Weights of a small GPT-style language model, trained from scratch on English Wikipedia.
Size: 15 layers, width 384, 6 heads of 64 (3 for keys and values), MLP 768 SwiGLU, vocabulary 3195, 22.4M parameters.
Architecture: RMSNorm before each block, rotary positions, no biases in attention or MLP, untied embeddings, capped logits.
Training: a variant of Adam for these matrices, 910M tokens.
MLP neurons of a small language model. Each row is named by its layer, matrix (gate and up: input weights; down: output weights) and neuron, and shows model dimensions 128-223. Each number is 128 + 32 x the weight over its row's rms, rounded and kept within 0 to 255. A neuron's up and down rows have the sign that makes its largest values positive.
After each neuron's rows, "fires in" lists the words (lower case) most often at its 100 highest values on Wikipedia text that the model never trained on.

L9.gate209 [ 59 162 166  99 181 145  83 130  44 106 112 101 132 126  82  79  58 150 150 141 110 118 128 115 212 154 127 140 180 103 140  97 135 136  94 160 125  85 118  67 168 156 146 189 107 148 117  94 249  63 124 151 122  85 121 141 175 151 127  53 111 136 110 121 161 115  37 116 155 163 118 148 178 144  82  96 107 104 110  85 147 124 137 143 150  58  44 160 104 106 125  70  91  76  72 124]
L9.up209 [113 168  98 108 158  79 162 107  99 119 196 134 112 161 130 163 112 196 120 176 132 159 148 118 153 122  87 108 150 109 122 119 170 118 110 104 106 108 151 193 146 128  98  78  99 126  79 161  59  75 106  73 190 112  99 137 183 166  99  95 137 119 142 102 134 207 171 155 173  86 100  69 132  83 140 153 139 107 179  97 139  74 172  77 117 136 144 125 159 100 196 107  73 109  15 128]
L9.down209 [161  67 169  48 130 120 142 115 135 127 113 138 145 119  92 101 139  75 104 126 198 159  86 171 149 102 112 149 131 178 159 132  92  94 135 111 180 136 121 128 108 163 111 164 160  99 130  89 129 121 151 157 187 154 190 120 146  86 137 110 133 104 111 101 148 101 138 101  62 162 152 134 143 185 113 156 185 159  80 143  72 144  79 156 169 145  99 132 167 172  69 148 175 109 136 121]
fires in: "with", "which", "both", "where", "lithuania", "a"

L5.gate478 [ 98 178 106  81  83 144  75 128  97  96 121 123 146 147 135 101 120 100  92 165 129  98 131  92  88 106 173 103 137 189 126  87 119  91 118 163  81 131 101 134  94 109 119  69  64 130 134 103 208 192 126 108  68  94 131 126 116 173 137 138 209  90 116 117 146  66 157  71  71 146 119 127 146 129  95 133 177 132 122 148 145 110 150  96 107 128 135 135 125 122 146 145 118 131 107 149]
L5.up478 [ 93 129 127 131 188 126  94 139 142 143 167 159  74  87 106 164 130 140 132 140 110 203 125 118 109 109 112 133  71 108 123 124  60 121 161 120 107 170 145 127 114  90 133 115 119 173  91 133  28 186 127 160 100 156  97 169  94 108 115 163 202  84  92 115 148 168 147 154 113 179 125  92 107 109 135 137  68  90 111 110  69 117 172 146 161  99 133 144  76 102 124 145 106 155  56 168]
L5.down478 [118 129 134 116 127 127  84 117 143 132 103 140 171 197 142 124 118  96 140 142 142  70 131 117 118 135 167 147 196 164 195 125 186 103 116 160 129 145  97 135 147 138  83  91 141 110 180 119 160  45 150 104 125 120 134 100 144 128 133 127  80 179 166 144 126 106 108  90 129  97 176 139  81 114  93 102 165 157 139 168 145 109 138 179  85 159 142 108 161 126  98  94 134  79 153  65]
fires in: "october", "january", "originally", "in", "idea", "this"

L6.gate686 [117 105 147 108  85 151 189 125 169 120 111 111 177 152  87  80 122  81 127 149  71 108 143 148 131 116 141  71 142 140 119 158  99 116 135 138  99 105 111 133 169 117 112 137 224 136 114 212 135 107 172 130 129 207 125 123  99 192 123 104  79 102 122 123  96 146 138 123  88 160 145 173 149 115 108 160 133  84 131  81 171 137 114 129  94 107 139 142 137 142  60 136  73 155 132 137]
L6.up686 [132 162 148 121 147 171 111 161 155 125  74 140 160 146 115  97  86 152  89 148 145 159  86  87 147 134  87  80  97 133  45 166 166 152 150 142 155  97 191 133 114 112 121  90 136 120 108 141 111 146  92 129  98 125 104 127 111 166 138 134 125 146 144 151 103 124 143 129 132 113  92 109 116 173 108 123  80 167 135 181  91 141  63 133 152 155 125  97 114 165 135 121  65 177 116 154]
L6.down686 [134 105 125  73 120 142 168  99 110 137 152  86 126  98 140 134 174  62 125 118 207 104 115  99 105 152 146 142  88  73 155 132 107 124 140 100 110 116 129  97 128 127 121 106 146 146 140 150 186  83 159 124 183 123 116 112 106 121 134 162 139 103 108 152 109 169 108 110 126 121  99 154 108 131 150 107 151  52  78  77 115 117 126 126 139 100 133 154 133  91 125 182 146 110 139 128]
fires in: "police", "family", "history", "popular", "life", "seattle"

L3.gate416 [141 182 131 115  91 158 159 132 138 100 124 130 126 103 153 149  83 160 125  90  85 103 143 164 117 150 181 129  97 128 154 131  99 156 126 128 126 133 153 153 213 133 132  91 125 116 147 179  98 152 106  80 122 133  70 116 138  50 125  92 115 151  74 123 133 112 146 140 172 106  67 120 143 195 107 114  92  95 134  96 136 128 169 145 139 138 139 108 140 103 110 136  97 114 137  69]
L3.up416 [158 145 100 138  80 162 172 111 137 114 153 102  64 128  94  96  74 160 159  87 102  53 128 108 145 101 133 176 119 127 133 126 116 211  96 104 191 118 185 191 181 115 118  72 137 180 144 141 147 165 139  91 108 117 150 116 176 101 123 130 146 118 121 191 118 132 178  95 105 110 105 138 126 125 147  75 100 195 145 122 145 151  95 140 123 163 112  98 123 157  37 162 122 119 109 131]
L3.down416 [131 152 103 108 153 142  76 187 125  74 108 138 102 128 116 104 164 124 136 169 105 123 100 134 119  85 107 173 115  89 125  88 109 128  96 148 103 169 119 119  68 133 136 178 209 142 150 122 137 148 164 162 145 120 207 156 166 130 156 118  77 125 137 171 148 121 149 150 118 191 182 160  85 147 131 111 215 148  85 121 110 136 138 133 182 138 153 141 109 117 112 160 177 103 106 124]
fires in: "boxscore", "gulfstream", "champion", "marion", "olympics", "olympic"

L9.gate738 [120 144 122 116 171 126 106 163 166 126 130 122 210 191 162 174  87 115 118  79 147 147  94 116 162 119 139 174  92 134 104 109  98 124 173 160 139 188 207 115 185 134 101  51 109 159 165 148 143 129 141  71 182  89 140 139 143 135  84 104 116 168 165 100 205 180 131 170 157 110 107 162  74 125 139  74 179 166 114 103  92 149 124 114 107 200  16 111 155 110 183 117 133 138  97  94]
L9.up738 [128  56  96 158 129 131 148 129 156 176 163  96  48  79 136 137 117 164 113 145 155 149 136 108 134 198  46 124 145 118 108 163  96 143 107  75 157 114 157 110  74 109 104 154 159  82 163 165 106 102 111  80 156 139 101 109 106 147 148 152  92 133 120 115  79 137  98 120 127 177 106 178 134 231 105 142 115  41  84 107 136 125 178 168 124 123 128  97 167 139 161 117  85 114 122 152]
L9.down738 [128 195 193 135 160 182 114 109 128 123 134 165 140 191  72 153 166  74 158 111 127 170 118 125 148 113  88 137 159 124  44 123 132 173  95 139 120 194  86 150 170 124 119 152 104 137 112 115 155 159 123 158 152  96 183 145 162 121 111  58 128 153 131 124 140 114 162  96 144  66 152 135 109  98 213 112 141 161 125  92 166 115 118 138 153 134 125  91 103 147 130 166 162 166 157  80]
fires in: "moscow", "roche", "s", "barbara", "sarah", "venezuela"

L3.gate318 [105 156 138 117 102  80 120 112 146 104 116 146  74  96  68 109 122 122 109 141 142 204 104 154 175 113 189  89 158 124 117 130 174 106  96 100 117 165 177 107 138 141 124 119 176 117 103  98 124 175  80 193 107  82 214 133  86 147 120  64 140 200 180 137 141 161 151 118  80 162 111 112 114 119  92 133 126 152 170 144 131 169 101  70 160 168 142 137 140 164  99 122 105 162 155 153]
L3.up318 [125 145 153  72 176 103 123  94 136 133 123 125 145 105 114  93 154 146 138 107 117 136  95 180  90 129  91 126 186 109 137 138 173 151 162 145 123 130 106 107 132 165  54 111 140  95 132 135  97 178 129 132 139  88 149 127 131 113 169 134 157  99 142 163 145 111  84 138 182  80 122 126  97 156 126 133  97 120 108 101 123  89 159 161 103 113 111 115 132 109 108 127 139  72 148 159]
L3.down318 [174 179  98 197  88 131 119 169 132 109 133 145  82 144 126 160  76 113 118 132 134 136 143 116 109 150 180 101 137 198 181 136  63 127  18  48 100 118 172 133 105 102 205 158 152 124  87 134 145  98 113 102 140 174 172 142 154 132  95 176  80 213  85 122 149  86 118 110  88 141 187 137 116 121 149 126 121 130 162 107 148 149 145 102 128 180 164 162 135 129 123  90 117 155 151 136]
fires in: "s", "world", "singles", "m", "uk"

L4.gate710 [ 81 205 165  88 115 161 143 131 115  79 148 148 128 106 131  93 189 132 118  95 141 115 128  96 128 144 106 148 140 131  84  86 130 117 109  83 112 149 114 122 133 134 165 208  50 129 125 103 123 195 146 133 151 159  97 139  81 171 140 107 138 114  96 134 132  90  96  92 123  68  80 138 138  60 119 147 156 164 109 109 140 148 135 145  91 131 130 139 133 159 139 186  77 107 198  69]
L4.up710 [121 109  95 127 110 129 144 124 149 151 147 111 194  85 123  77 147  98 123 125 133  52 155 164  89  94 120 130 104  52 138  80 215 123 113 157 128  60 134 190 112 117 134  65 132 110 149  92 169 152 110 110  97 123 136 173 129 163 147 160  52 154 133 106 115 142 101 140 137 188 157  98  90 131 132 179 170 132 109 138 110 101  68 148 117 101 189  84 125  86 155 129 221  93 233 111]
L4.down710 [135 129 143 135 138 136 124 168 115 166 115 140 116 166 112 152 119 148  92 109  69 140 134 120 141 142  82 121  99 131 103 160  88 124 171 128 139 198 102 122 128 148 114 114 145 151  90 146 106  90 152 152 115 184 193 141 132  73 124 125 154 159  93 178 130 201 126 167 160 193  93 157 147 143  95 126  69 124 125 114 140 141 160 138 156 104  59 158 138 119 116 118  86 138  40 151]
fires in: "and", "while", "as", "adapted"

L12.gate40 [162 183 133 110 125 141 126 111 162  96 167 134 145 121 122 124 131  94 104 141 102  75 163 142 109  72 136 228  95 134  95 148  74  37  92 127  97 127 110 174 191  91 121 170 139  43 123 102 118 119 115 243 100 148 119 124 131 110 159  93 117 146 149 121 152 137 105 124 130 119 172 114 120 122 193 123 104 106 116 129 128 139 115 105 119 145 112 101 164  93 160 157  18 149 183 161]
L12.up40 [ 94 170  77 145 134 161 146  76 148 149 163 163 112 151  98 133 114 101 186 148 155 140 132  72 154  43  90  95 129 142 104  96 108  72 162 154  95 152 127  71 120 118  72  99 111  76 122 117 148 114 145 104  79 104 107 157 124 146 111 211  47  85  90  83 175 149  85  95  68 110 104 215 166  87 153 177 137  99  94 136 127  86 142 175 155 153 121 149 108 137 116 108 149 165 110 153]
L12.down40 [127 101 135 120  87 141 145  95  96  44 116 104 104 143 109 148 117 135 129 148 135 190 184 123 104 179 108 160 110  69  84  85 123 134 118 150 137 151 188 134 128 113 157  64  92 124 164 146 146  97 148  75  98  96 117 138  89 115  97 151  66 141 124  93 102 175  80 163 179 163 165 129 137  99 158 154 162 137  93  86 103 137 187 104 106 138 110 137 170 111 127  95 152 144  53 109]
fires in: "has", "had", "have", "is", "too"